config.toml
d_model = 256
n_head = 4
d_mlp = 704
norm = "rmsnorm"
norm_eps = 1e-06
init_std_o = 0.00876
lr = 0.00102
beta2 = 0.99
weight_decay = 0.13
decay_shape = "pow"
final_lr_fraction = 0.05
MLP neurons of a small language model. Each row is named by its layer, matrix (gate and up: input weights; down: output weights) and neuron, and shows model dimensions 96-191. Each number is 128 + 32 x the weight over its row's rms, rounded and kept within 0 to 255. A neuron's up and down rows have the sign that makes its largest values positive.
After each neuron's rows, "fires on" lists the tokens most often at its 100 highest values on Wikipedia text that the model never trained on. A number after a token or word is its count.

L10.gate449 [150 115  92 175  56 154 193  82 146 110  95 134  73 151  91 144 107 164 109 118 160  65 115 137 120 143 128  70 135 113 141  73 161 106 137 130 150  94 112  87  99 160 169 130 177 111 179 135 148 152 106 165 190 146 146 118 110 130 207 120  93  79 147 149 104 153 128 112 103 110 162 110 179 112 105  79  94  79 176  90  79 105  54 131 163 152 223 114 101 139 111 124  90 105 212 168]
L10.up449 [ 44 118  87 103 172 148 159 108 104 157 111  95 143 157 120 116  93 139 142 210 174 125 175 156 116  93 121 146 122 163 158 159 141 197 107 136 103 138 135 121 148 155 129 137  95 135 166 101 130  67 165 113 148 107 129 175 135 155 129 183 153 180  88 112  61 125 153  87 127 109 143  91  94 202 139 103 123 120  61 171 149 140 117 152 113 125 122  91 150  96 113 114 138 125 158  83]
L10.down449 [145 123  82  85 165 122 122 100  85 170 108 136 151  66  99 146 149 139 134 107 156 144 110  80 129  95 153 114 128 138  74  87 132 162 120 154 113 130 120  80 111 122 101 151 195 130 102  92 113 107 119 132 138 119 143 113 114 129  69 140 114 207 132 139 153  93 143 144 121 153 113 145 137 182 140 185  83 224  83 181  84 153 115 167 164 112 145 126 129 122 124 153 129 109  96 160]
fires on: " t" 19, "1" 18, "0" 10, " New" 7, " V" 6, "2" 6

L9.gate176 [183  99 157 122 121 180 105 118 135 132 143 176 123 105  97  98 130 182 168 109  87  91  90 156 156 132 212 177 111 121 159 146 117  87 168 172 150 173 166 132 135 132 122 148 194  38 145 159 100 104 108 116 108 137 161 163 184 152  91 123 106 170 117 143 142  92 146 126 129 165 127 128 140  86 124 119 179  88 173 145  65 150 141 215  85  73  91 147  85 142 136  72 123 130 148 156]
L9.up176 [132 123 106  66  62 137 111 123 102 147 145  57 103  68 114 141  74 143 119 190 139  89 165 146 172 107 170  68 139  66  98 155 102 141 138 139  99 117 184 186 139  66 123 153  60  89 155 140  95 102 141 105  73 147 113 153 107 134  97 176  58 111 118 148 133  97 135  98 159 167  95 142 146 100  97 109 173 152 120 116  74  80 101 114 154 149 117 155 138 171 179  99 103 172 143  73]
L9.down176 [134 129 155 124  70 153 144  48 138 136 181 136 103  98 120 150 174 130 104 127  69 119 124 136 159 143 179 103 153 130 122 151 173 146 189 180  95 132 103 144  54  96 142  69  84  53  55 130  72 165 125  88 122 134 117 134 100 133 129 148  85 136 195 181 138  70 134 153 102 117 140 125 138  69 103 113 134  91 129 119 147 157 119 102 118 128 105 114 146  93 103  94 106  96 173  93]
fires on: " k" 31, "b" 19, "k" 11, " K" 11, "K" 8, " Website" 7

L6.gate67 [142  98 123 162 147 120 213 136 145 126 112  75 160  51 114  59  80 104 177 130 173 156  98  93 103 173 118 108  94 131 154 125 144  86 103 100 104 122 139  76 125 145 127 174 151 121 115 145 120 171  82 120 115 127  49  51 114 116 124 121 124  69  90 115 145  96  96 157  70 116 120 117 149 121 127 119 136 117 130 108 106 104  86 107 126 141 114  69  85 105 127  97 203 146 134 160]
L6.up67 [ 76 167 167 143 146 111 109 216 178 153 137 114 137 166 125  98  96 108  69 129 168 116 141 100 156 117  89 109 133 170 140 143 129 147 137  83 100  92 160 122  99 145  77  83  72 160  75 156 132 147 113  91  87  94 112  63 104 108 134 118 132 154 116 156 107 134 153 120 118 127 142 154 124  93 161 123  80 103 166 132  98 107 106  63 114 111 158 103 122 101 204 174 166  88 178  94]
L6.down67 [ 90 141 122 151 117 106 160 145 137  82 130 129  82 106 123  59 188  76  91 171 116 102 110 170 201  99 145 155 135 125 142 137 102 204 149 133 121 106 164 121 133 142  99  88 124 123  97 176 145  93 145 113 110 137 189 132  20 111 111 116 144 167  97 175 129 127 117 125 101 127 128 179 140 160 194 141  87  95 196 157 130 159  86  88 141 125  54 140 111 139 132 127 134 139 144 133]
fires on: " of" 43, " in" 34, ":" 5, "estern" 5

L9.gate676 [ 77 146 125 141  91  80 207 146 151 118  88 106  89 137 186   3 154  93 117 110 107 125 130  97 147 105 104 150 100 154 134 150 106 107 121 102  93 148 108 180 170 114 103 168 198  94 117 172  85  98  99 112 104 136 137  61 150 103 149  96 165 111 111 121 138  97 137 109 123 102 107 145 106 151 107 129 118 121 143  81 130  85 121  89 170 128 117 104 126 103 152  88 103 119 158 199]
L9.up676 [ 72 176 142 175 116 163 156 155 169 110 111  35 124  93 114 100 124 125 162 111 132  43 181  99 102 125 117 132  77 103 129  73 107 113 144 152 115  95  88  92 143 115 109 143 154 140 158 118  88 149 151 143 166  80 152 108 192 158 137 120 133 162 162 101  76 204 146 126 125 135  82 155 132 147 181 175 127  67 192 129  92 112  92 114 136 104 127 155 107 149 171 205 123 147 115 152]
L9.down676 [137 106  93 130  32 143 152 104 167 112  83 139 121  79 172 143 161 129 145 124 113 100 180 133 200 137 120 142 187 138  93 153 137 122 126 117 111  85 129 171 128 124 114 102 189  71 142 137 121  53 149 121  81 126 115 145 130 137 128 162 140  97 135  76 129 202 131 105 117  74 140  88 132 183  55 177 111 118 147 134  90 122 161 101 108  87 180 197 142 120 103  57 172 118  89 140]
fires on: " " 22, "s" 9, " of" 9, " Total" 6, " in" 5, "oss" 4

L10.gate249 [114 150 122 183  91 190 107 127 119 102 149 144 135 148 118 171 130 108 125 131 158 121  99 167 121 126 131 127 177 150 181 164  41 112 118 158 106 155 142 128 137 148 124 154  82 130 115 100 109  98 120 175 132 101 137 160  85 130 150 138 150 153 149 155 182 143 187 155 129  67 141 100 203 138 144 122  59  56  90 103 114 133 178 151 148  80 154 139 128 106 161 142 186 105 116 166]
L10.up249 [103 102  88 160 190 139 161 150 125 154 141  97 100  97  78 131 207 119 106 143 133 103 110 149  90 153 107  77  85 146 110 100 132 211 134 131 143 164 114 155  91  97  55  88 129 139 107 131 120  94 139 122 104 139 127 120 152  78 123 105 100 132 129 166 154 159 152 156 110 160  84 177 138  79 155 139 104 149  99 128 180 139 117  75 114 170 121 143 150 159 106 175 122 161 124 173]
L10.down249 [140 138 148 145 137  86  86 117 103 189  93 127 104 114 154 126 170 111 166 105  93 156 115 159 161 169  78 144 207 107 141 121 212 130 133 102 104 133  87 125 125 110 169 177 125 127 104 154 141 108  65  66 128 144 166 119 173 114  45 134 228 106 135 118 129 166 142 153  66  92  66 121 101  96 169 176 132 102 121  83 129 113 165  80  96 132 135 125 120 136 116 110 105 132 118 135]
fires on: " " 92, "-" 5

L6.gate192 [150 129  87 128 116 149 141 114  77  86  69 126  87  70 123  92 113 151 113 124 122 133  78 133  94  79 151 133 125  88 170 139 125 160 109 153 157  98 121 119 106 140 113  92 154 209 129 136 140 174 142 171 139 141  90 154 109  89  91 130 147  78  93 113  80 156 121 168 173 128 165  60 134  65  96  38 133 102 129  61  88  74 121 124 142 146 169 118 108  50 157 130 125 116 173 139]
L6.up192 [106 108 134 164 115 136 156 125  68 152 113 156 109 148 143 131 137 190 114 146 181  71 136 155  79 119 111 189 160 156 127 165 165 119  93 121 132 139 180 118  56 130 179 157 165 117 137 106 180 132 135 126 129 112 155  90  82 156 149 133 172  81 114  95 159 107 141 102  91 152 131 113 123 145 107 148 126  98 143 154 127 171 153  99  96 102 125  56  96 104 124  84 152 117 125 128]
L6.down192 [116 110  92 111 149 103  89 113  69  94 187 138 178 143 149 100 101 164 104 148 143 171 191 123  82 126 107 171 123 121  89 127 152 103  96 135 149 169 126 146  89 129 133 194  90  91 131 118 196  68 211 126  74 162 144 123 108 161 118  78  89 119 185  60 127 163 161 125  88 160 142 138 114 174 143 177 118 188 101 174 171  93 138 121 133 140 111 106 110 141  85  80 190 154 106  95]
fires on: "\n" 28, "R" 15, "1" 8, "M" 7, "L" 5, "0" 5

L9.gate186 [118 134 115 146  95 161 135 168 161 169 130 216 115 162 103 110 184 148 127 119 131 128 146 102 104 145 168 133 175 166  83 100 146 140 111 191 136 131 101 153 102  75 103 120  77  88 122 160 149 148 134 136 159 167 109 140  14  66 137 161  99 140  57 151 158  90 101 161 132 126 143 216 131 112  67  99  62 151 130 141 116  72 138 132  92 146 123 117 109 106 180 165 127  95 178  99]
L9.up186 [150  94  97 116 112 123 152 132 120 131  68 114 109 131 139  65 215 125 164 111 174 187 130  97 151 146 121 165 186 157 116 137 101 162 135 162 122 128 129 143 166 142 125 170 155 110 131 156 100 150 144 143 121 120 133  81  79 151 114 156  84  68 108 109 104 107 122 126 119 131 105 168 188 119  53 123 160 107 181  74 110 102  85 126 168 125 184 154  55 132 162  90 127  87 123 113]
L9.down186 [138 106 200 164 108 180 145 139 145 155 141 159 135 148 141 186  74 136  66 122 122 165 196 129 120 103  98  95 183 165  57 106 136 146 137 110 169 114  69 164 124 125 160 176 100  51 160 133  86 112  99 128 120 157 138 151 130 168 142 163 156 158 153 141 113 117 118 141  99 113  98 116 100 114 142 104 105 154 161 101 121 149 124 114 183 182 184 142 102 105 131  54 135 106 129 118]
fires on: "," 73, " (" 6, " which" 4

L8.gate122 [119 168 114 133 205 136 129 147 121 165 155 119  68 141 119 101 109  98 133 152 128  77 130 136 138 139  70 100 104 128 127  96 121 179 154 127 122 152  85 124 128 119  98 148 118 137  87 116 161 136 126  89 116  81  82  95 101  87 142 185 131 107 120 166  31 141 133 115  95  19  76  97 159 134 148 114 113 116 144 156  95 134 154 166 195 112 133 104  93 162 116 113 127 155 163  84]
L8.up122 [ 97 187 126  95 210  93 187 184 187 165 107  92 118 116 139  66  92 141 102 167  93  55 149  82 138 135  71 120 165 143 136 210 164 157  54 132 118 123 135  87 116  62 150 156 109 166 106 101 109 190  55  78 113 136  82 131 119  83 100 112 117 176  99  70 162 156 124 109  73 194 123 125 114 107 138 155 165 108 121 143 112  91  93 122 157 159 158  88 171  85 176 158 141 139 157 110]
L8.down122 [164 150 138 145 113 159  96 136 183 165 155  94 103  46  91 113 127 155 132 162 128 168 165 118 132 110 160 121 116 162 149 101 124 108 133  95 182 108 132 172 128 176  79 130 176  96 168  74 115 141 118 129 162 151  83  96  89 133 159 146 210 133 138 142 133 139  81 118 142  71 119 131 120 118 147  94 183 163 127 164  74 143 116 127  61 104  98 135 121 107  68 134 121  82 143 122]
fires on: " of" 52, " in" 13, " /" 7, "8" 4, "it" 4, "," 4

L2.gate84 [166  58 127 137 143 106 130 131 164 123 170 153 108 168  63 131 163 140 125  84 157 153 157  69 123 124 116 150 171  66 120 162 131 190 122 138 185 123 114  99 132 191  88 109  80 178 152 148 115 147 125  88 116 135 192 215  78  78 112 146  66 107 127  83 126 131 123 132 179 152 117 130 119 138 107 127 151 148 112 140 117 173 149 144 175 111 157  80 166 107 128 150 137 140 137 157]
L2.up84 [143  95 119 130 147  91  81  94 172 119 108 132 117 150 104 123 137 113  75 103 130 154 135  79 130  99 162 169 126 122 120 122 135 122 147 134 149 142  88 135 131 125 140 144 106 110 174 190 157 171 107 175 114 170 163 172  79 116 112 140  99 119 115  39 152 114  78  96 132  95  98 134 139 152 103 145 118  91 147 164 116 142  79 126 102 143 132  96  88 131 182 116  94 143 208 140]
L2.down84 [153  86 147 182  95 132 119 132 177 142 158  68 163 186 112 102 117 128 147 127 138 154 110 116  73 162 127 165 182 113 153 120  98 104 165  92 128 146 143 134 105  54 129 115 132 160 131 185 238 166 150 129 188 141 162 167 129 149 165 108  73 167 124 123 164 104 179 143 116 175 116 127 157 152 111 103  93  57 187 157  70 126 108  93 142 114 114  79 104 109 162 128 167 153 143 110]
fires on: "le" 28, " le" 18, " me" 10, "um" 9, "ached" 6, "ach" 4

L2.gate212 [143  91 131 120 189 100 153 148 158 112 140 145  80 114 127  93 173 140 112 133 105 124 139  69 201 144 167 158 132 134 115  47 143 163 213 174 119 141 178 121 226 107 157 122 115 116 100 153 114  93 119 157 156  94 152 107  88 168  46 145  70 156 169  90 130 163 142 145 104 151  93 152 159 108 137 169  65 121 106  69 160 121 139 202 148 117 152 123 113 157 139 180 108 163 125 108]
L2.up212 [195 142 165 141 102 155 102 108 154 116  98  91 120 175  87 133 175 116 173 127 115 108 176 134 136 138 106 128 156 122 103 148  79 111 139 160 142 124 141 101 127  94 133 137 146  87 147  99 164 113  95 202 173 163 131 172 103  78 116 112 122 131  74 118 110  81 115 137 112 191 181 166 222 172 140 155 179 102 102 101 161 119 119 117 161  60 159 128 112 163 134 124 158 157 111 131]
L2.down212 [167  92 181 178 149 111 128 122 130 164 155 124 158 132 210 140 156  91 169 137 146  82 169 187  88 173  78 181 178 113 119 142 102 166 118 161 110 138 118 148 124 100 143 113 163 100 113 143 164 137 168 171 153 132 137 135 135 115 143 119 155  96  85 133 123 142 166 131  97 149 137 116 117 114 117 194 117  73 136 153 164 119 115  92 102  74 101  98  99 110 125  32 202 171  71  68]
fires on: "in" 21, "m" 20, "an" 14, "um" 5, "en" 5, "le" 4

L6.gate492 [117 134 145 183 137 107 138 121 124 176 154 125 113  83  97 159 117 159 171 122 150 128  84 127  88 122 137 102 169 166 100 109 132 152 151  99 131 108 127 113 163 169  75 214 124  87  65 142 121  96 206 118 101  56 103 113 190 107 128 201  98 105 150 201 116 114 107 137 108 177 167 143  95 137 133  98 133  89 103 122 111  88 125 173 153 213 131 134 105  86 162 132 160 142 100 127]
L6.up492 [ 73 116 109  83  99 135 145 138  92  94 162 155 135  93 140 125 137 114 151  91 203  85  93  98  89 104  99 112 129 155 111 121 181  93 157  90 183 129  89 198 120 108 124 156 148  86 137 109 120 108 180 122 140 124 139 116  62 104 161 113 190  99 145  60 194 127 122 147 135 196 148 184 145  85 118 141 182  98 151 153 152  96 173 170 107 166 127 140  95 183  89 120 172 194 134  93]
L6.down492 [148 136 196 175 132 109  82  77 126 109 154  84  78  80  95 115 186 145  78 143  98 114  99 160 129  83 128  86 134 103 143 117 119 124 166 112 123 141 117  94 160 110  77 135 129 208 111 139 168 186 165 123 144 137  76 174 132 146 188 140 109 140 132 138 146 152 180 155 197 183 141 150 138 133 158 127 155 175 172 113  83  98 129 154 142 156 169 125 133 147 117 100  64 125 139 107]
fires on: " " 70, "1" 26, "2" 4

L8.gate308 [118 102  82 112 120 133 171 141  78 157 109 227 132 116 129 110 137 145 120 124 139 164 121  42 158 157 177 104 159 165 146 116 130 179 136  97 145 109  82 152 146 156 123 102 128  98 180 137  93 209 126 149 116 191  79 113 104 107 109 168 117 160 116 176 118 140 108 176 108 106 130 148 135 118 104  74 118 116 185 157  92  78 150 137 102 129 167 118 114 108 165 129 128 114 104 126]
L8.up308 [134  91 157 133 130  99 143  74 106 125  75 129 140  85  91 112 109 144 196  70  82  68 130 115 162 132  90 129 133 160  88 116 103  62 179 145 106 107 169 110 147  82  72 172  81 179  91  94 167  94 150 141 115 122 149 153 144 152 122 113  63 138 154 135 126 134 104 178 152 153  99 124 140 110 139 137  92 152 110 174 141 118  93 134 132 173  59  74 117 173 120  78 163 101 153  91]
L8.down308 [ 91 170  86 103 151 191 147 138 155 136 153 154 170  78  79  95 126 132 123 107 103 201 147 153 148 113 173 133  95 143 100 155 157 119 146  88  88 149 113 141 131 118 101  79 100  83 163 122 139 171 115 152 107 148 113  78  72 176 165 128 148 138 114 142 124  93 105 117 127 118 114 164 149 141 130  44 203 190 128 105  84 154 114  82 154 130 153 149 125 171 158 121 134 107 111  79]
fires on: "," 91

L10.gate450 [139  84 119  90 134 137 141 160 162 148 204 118 103  94 143 120 165 173 151 148 152  94  65 116 118  94 139 168 197 112 121  76  69 124 136 144  87 142 126 164 138 140 142 155  88 158  68  81 111 116 148 168 167 190 155 114  88 155 144 139 135 144  89 105  50 136 112 123 154 122 105 173 116 172 127  89 191  74 106  96 105 114 138 186 153 190 130  69  87 115 162  99 129 195 141 117]
L10.up450 [125 211 144 194  79 184 121 124  68 176 145 154 187  87 107 153 153 154  91  82  84 138 127 208  91  94 110 218 115 144 165 169 112 119 145 141 117 128  85 116 122 190 109 146 148 129 135 107 104 128  99 121 149  90 143 148 140 172 148 147 153 146  66 108 119 160 133  95  99 100 117  75 133 172 173  82 143  91 127 106 147  75 109 104 144 157  82 122 110 131  95  68 100 133 100  65]
L10.down450 [ 77 157 143 106 133 146  99 154 155 159 155 196 145 139 137 178  94 149 124 136  86 144  94 119  63 123  69 100 127 116 114 127 103 129 128 105 134  55 106 107  82  47 129 173 154 131 119 112 108 100 173  80 137 101 115 164  93  16 150 118  72 123  75 135  96 133 123 101 128 116 162 103 142 125 115 148 123 110 172 146 112 115 127 131  64 128 138 148  87 103 155 101 120 116 109 114]
fires on: " " 49, " w" 16, " in" 6, " is" 5

L5.gate258 [ 99  96 196 148  89 112 152 162 143 147 146 133 175 202  88 134 114 178 172  87 123 114 181  66  98 141 151 173 126 143 105 127  82 121 105 136 168  80 168 136 106 145 112 106 105  92 144 144 128 111 109 144 139 161 197 168 124  88  88 170  92 118 163 188 165 152 147 158 119 158  63 189 126 105 165 163  75 142  68 168 108 136 142 191 119 147 128 138 196 110  96  94 179 158 112 116]
L5.up258 [121  63 163 181 117 122 122 130 166  66  76 117 156 118 130 208 128 124 107 187 148 123 137 122 118 138 119 166 146 141  98 106 190 149  75  55 145 142 138 183 140  78 153 108 163  90 112 135 168 128 104 126 109 125 121 136 102  90  96 112 108 119 142  75 147 151 135 112 140  88 131 185 185 123 183 124 113 138 132 109 117 171 100 124 104 112  92 172 200 173 142  77 138 143 153 116]
L5.down258 [114 136 119 150 186 142 124 108 162 145  92 126 133  96 118 112 112 170  57 146  72 139 106 139 160  88 157 121  92  97 127 127 105 140 119 189 146 124 117 101 101 134 114 132 167 110 149 134  55  90 137 112 102 146  89 121 129 133 113 119 100 166 116  96  88 124 109  82 125 179 165 134 153 124  71 163 139 175 119 110  72 126  89  62 158  60 105 112  95 107 137 194 134 150 125 140]
fires on: ":" 54, " +" 12, "ed" 9, "ing" 8

L5.gate97 [132 147 129 126 127 133 166 129  80 135 113 116  92 181  49 119 104 156 137 148  91  82 178 122 134  91 140  98  89  86 119 120 114 110 116 117 125  99 164 152 145 157 130 128 126 122 196  64  93 103 141  92  82 139  98 128  86 159 122 113  96 148 179 140 186 130  78 156 171 110 103 134 205 139 126 126 129  94  98 140 109 122 142 115 127 113 107 128 171  65 130  46 133 102 144  90]
L5.up97 [167 132 197 143  61 132 151 154 123 101 153 164 124 112 110 130  79 165 157 141 143  79 118 124  96 137  71 166  73 169 201 101 174  82 126  97 142 119 137 132 112 120 181 135 118 123 127 168 154 189 100  89 128  63 127 157 129  98 112 122 104 136 141 172 127 151  97 149 130 101 146 101 133 131 136 128 169  98 136  94 103 145  61 157  92 112 143  54 177 171 150 139 121 173 142  91]
L5.down97 [216 103 115 130  95 101  92 128  92 124 140 144  87 131 108 174 134 138 141 145  66 129 202 128  94 143 148 182 116  79  90 110 144  88 111 158 117 145 170 156 155  79 145 140 122 128 158  69  83 100 162  83 144 140 141 126 189 200  93 160 127 148 206 122 155 118 132 163 111 117 152 108 143 142 113  92 200 125  78 165  86 127 145 101  97 106 107 144 163 134 105  97 154 159 131  96]
fires on: "," 73, "ed" 4

L8.gate250 [176 121 116 172  99 162 172  85 135 137 176 100  98 155  56  45  90 134 134 132 117  50  78 151 102 125 158 161 129 177  78 115 124 157 133 130 183 151 144  90 122 160 180 188 153 123 124  94 116 185 154 117 140 147 108 153  79 106 186 160 158 124  99 177 102 133 100 171 120 159 117 112  68 105  96  51 123 143 165 152  96 136 135 167 199 168 179 156  48 136 147  89 150 132 109  73]
L8.up250 [105 143  92 102 148 107 112 158 127 112 131 113 181 124 101 117  67 179 138 125  91 110  80  87 117 124 142 190  76 175 137 140 122 144 111  99 151 118 117 124 132 147 160 163 130 123 169 127 123 184 119 134 123 105 157 207 127 138 136 161 176 144 104  91 153 136  99 121 127 166  84 142 117 123 125 122  93 134 101  98 140  98 148 106 111  80 105 118 158 176 144 151  53 177 108 116]
L8.down250 [154 125 100 106  98 145 133 109 117 208  98 175  83 123  67 154 114 108 161 119 126 125  90 163  81  77 123 156  96 161 134 145 152 120 109 190 128 116 100 122 109 212 140 143 111 182  83 108 125 162 116 149 201 107 119  97 170 134 149 142 143 139 171 111 146 102 130 145 154 124 146 174 108 150  81 204 153 144 158  69 113  88  99 112 102  62 108 172  98 148 126 118 131 137 101 101]
fires on: "L" 27, " L" 23, "9" 11, " commun" 9, "2" 6, "0" 5

L10.gate26 [ 46 114 131 119 189 156 106 114 121 119 125 131 128 148 123 142 138 153 146 133 163  93 147 179 120 120 170 138 142 136 140  94  96 154 174 159 102  90 122 145 133 159 111 140 158 132  79 174 116  91 136 178 213 138 123 154 119 163 117 129 115 112 117 107 102 117 136 198 118 167  46 146  85 110  98 103 103  95 132 162 134 126 130 167 116 195 159 131 149 125 143 115 181 135 126 107]
L10.up26 [109 131 141 150 125 106 173 122 129 113 124 133 171 129  99  85 163 154  84  96 145 137  94 143 136 105  79 115 149  93  52  63 152 118 181 177 145 142 141 132 146 145 133 158 149 167  99 138 131 127 167  90 128 184 112 113 130  99 118 138 162 102  92 120 113 142  51 111 187 123  37  87 161 134 170 112 155 111 149 111  86 169 130 131 126 159 146  89 108 122 142 108 160 122 148 130]
L10.down26 [ 93 126 139 126  96 187  67 103 185 156 134 140  75 101 117 148  48 124  77 143 155 133 128 127 117 112  72 133 118 109 132 103  95 180 152 174 101 155 107 136 123 139 126 191 147 156 163  93 154  99 176 183 182 128 109 184 111 117 151  99  59 133 182 146 152  97 123 173 110 151 107 159  36 137 126  68 118 207 132 148  87 151 100 121  74 137 150 139 154 148 119  91 112 159 144 125]
fires on: " (" 66, "-" 5, " " 5

L10.gate476 [141 121 114 108  86 153 127  82 138 112  79 128 167 150 116 127 162  80 146 156 157 125 130 127  98 169  66 129 121  89 115  73 205 142 100 140 138 164 125 113 103 111 152 134 140 153 138  91 110 105 170 105 143 130 107  99 120 120 152 150  91 112 167 209 134 131  80 138 125 125 116 232 175 133 114  66 152  58 142 128  95 135 176 152 157 157 157 130 129  93 153  83 135 147 166 143]
L10.up476 [117 125 123 171 123 168 155 113 155 122 122 135 146 139 149 100 179 194 147 190 148 134  81 169 127 124 106 124 123 148 137 175 111 147 128 179  44 102 135 109 122 117  92 123 170 149 149 181 151 160 165 132 171 122  84 151 182 128 160 186 112  96 140 220 143 146 145 142 164  38 194  85 121 119 147 128 120 131 167 144 105  72  78 121 157 123 157 189  92 114 142 106  83 157 148  92]
L10.down476 [168 120  61 127 104 100 112 157 161  88  92 106 178 111 130 124 110 136 119 154 122 119 119 136  66 120 174 118 149 102 108 114 139 155 118  75 147 112 123  76 148 198 128 138 145 182 134  98 139  97 178 126 162  98 154 133 131 129 103 126 138 106 177 223  66 145  89 120 103 147 105 119 142 160 150 178 207 148 130  85 122 165 119  72 102  90  94 135 165 142  93 121 173 160 102 139]
fires on: "1" 22, "0" 16, "2" 13, "3" 11, "5" 11, "," 9

L10.gate360 [150 149  99 122 112 120  81 120 109 156 121 108 122 120 129 124  59 150 182 173 223 138  89 115  81 108 115 157 129  90 102  84 150  77 135 118 157 120 159 132 202 132  62 133 126 149 184 146 104 109  88  82 117 188  87  90 116 147 155 153 124 136  91 150 108 192  60 172 140  79 162 134 168 124 164 122 163 181  88 184 119 121  86 103 122 152 120  86 151 102 151 128 149 156 114  92]
L10.up360 [144  92 112 142 131 104 122 136  90 128  72 108 154  54 112 140 114  97 176 110 156  83 147  72 136 194 103  96 106 105 134 167  84 135 145 157 113  54 178 141  97 128 141 171  89 216  70  50 107 134 109 125 127 155 180 182 128 103 138 127 141 112 156  70 138 168 123 117 121 157 103 184 141 169 131 174 116  78 124 111 160  77 129  96  67 144 109 114 131 108 112 100 120 106 175 141]
L10.down360 [137 131 102 159 113 142 157 135 188 141  79 139 161 140 173 150  81 112 186 107 136 194 131 110 110 114 172 176 173 158 132  75 141 114  83 104 108 150 120  97 127 108 133  92 150 132 117 145 163 134  70  81 120 112  84 181  40 143 128 177 170 152 138 111 135 141 149 148 193 134 177 135 118 125  93 136 180 118 174 187 124 152 163 102 115 110  97 117 142 101  86 140 135  99 139 147]
fires on: " r" 60, "," 28

L8.gate34 [160 152 115  93  90  94 201 144 124 127 102 148 161 141 160  89  64 123 108 146 145 159 115 155 148 150 198 169 163  71  91  84 105  62 156 100 157 107 176 141 109 136 184 167 168 167 129 143 111 100 138  75 122 135 168  64 136  66 116 151 132 107 112  88  92 151  87 121  99 110 125 120  96 173 105 156  78 161 146  85 101 179 171 142 131 128 124 180 102 134 194  74 169 122 165 142]
L8.up34 [ 98 140 162 120 141 124 104  87 106 172 139 114  93 180 132 116 114 158  99 125 129 158  79 177 105 132  97 113 167 117  99 126 167 137 161 152  80  71 165 143 113 111 117 125  97 125 124 106 112 163 147 109 103 166 188  98 101 124 107 149  49 186  96 133 128 123 155 199 129 149 113 107 124  97 126 111  94 123 140 137 129 117 158 100 106  98 171 103 109  95 121 143 140 181 194 123]
L8.down34 [140 119  90  88 147 112 121 142 118 103  66 115 152 174 119 116 138 155 111 172 107 101 102  85 132 112 180 156 122 124 133 141 102 127  62 150 129 171 159 153 125  98 109 122 195  89 115 171 124 153  52  91 102  87 135  95 141 138 130 111 122 148  87 152 123 121 104 116  93  94 137  94  86 128 199  89  93  78 190 135 180 157  94 130 121 128 120 138  75 113 161 135 139  88 126 170]
fires on: " in" 37, " e" 28, " re" 7, " of" 5, " rem" 4

L9.gate174 [169 132 190 106  98 114 135 129  96 126  83 132 168  79 130 106  94 152  82 188 119 106 102 157 159 132 120 194 105 159 118 116  80  92 114 113 163 146 138 128  86  83 143  91 125 110  76 146 122 115 129 203 121 138 133  87 143 113 131 137 150  97 176 123 155 125 144 139 138 109 154 149 120 105 182 104  99 120 195 122  87 144 157 119 168 175 147 136 150 118 134 195 109 140 194 150]
L9.up174 [111 140 132 132 134 176 118 109  75 134 127 104 143 179  83  96 141 174 181 129 131 150  62 124 131 108 145 112 138 149 159  85 115  91 145 115  60 157 114 123 185  84 103 156 155 146 112 184  97 130 121 140 113 173 149 132 144 103 139 164 115 171 150 139 109 140 108 175 114  79 133 149 132  94 131 145 132 144 168 126 104  88 105  72 155  81 139 128 114 111 160 160 114  95  91 159]
L9.down174 [164 109 156 113 109 154 137 111 169 170 103 140 141 148 113 139 160  81 110 114  84 130  81 170 119 134 134 133 134 105 104 130 110 166  96 117  93 106 218 153 173 134 131 118 137 172 120  84 138 178 149  79 109 130 162 151 169 141 155 122 104 183 134 121 163  98 167  69 137 124 163 143 152 131  84 175 169  75  57 104 168  77 101 111 153 112 174  87 131 151 168 124  77 150 105 109]
fires on: " " 41, "1" 25, " /" 7, "2" 5

L9.gate99 [156 129  72 146 120 138 120 161 112 123 137 171 139 139 175 145 115 144  86 105  93 146 126 133 155 140 158 182 152 128 123 135 142 126 145 104 139 190 136 106 115  73 144 104 129 136 114 156 114 119 128 190 146 145 106 229  99 142 121 143  65 180  82 140 142 188 222  70  88  76  99 124 168 111 143 162 118 138 120 125 112 159 119 151 175 163 135 140 110 155 181 148 142 145 170 163]
L9.up99 [115  76  99 169 101  97 141 126 118 105  75  92  60 115 101 133  88 124 132 127 152 130 128 183 104  87 129 138 154  14 149 144 101 178  97 130 155 147  73 160 125 130 138 153 102 179 125 126 141 127 167  98 131 133 156 131 116 111 166 116  91 135 153 157  77 141 103 134 111 125  84 233 142 125 180 118 158 150 147 160  55 178  64  97 120 152 156 139 126 131 109 134 198 154 111 135]
L9.down99 [125 186 108 142 170 162 116 133 147 139 139 174 165 149 136 164 166 153  62  54 111 109 100 105 171 189 134 109 158 193 174 150 152  84 139 147 119 207  73 119 114 101 191  87  90  74  37 163 114 121  81 131  94 158 100 217 151 152 122 136 103 145 180 125 129 171 156 183 125 164 152 168 172 114 123 197 166 100  83 100 161 106 106 137  91 133  34 183 115 101 118 171  91 111 144 137]
fires on: "-" 74, " a" 7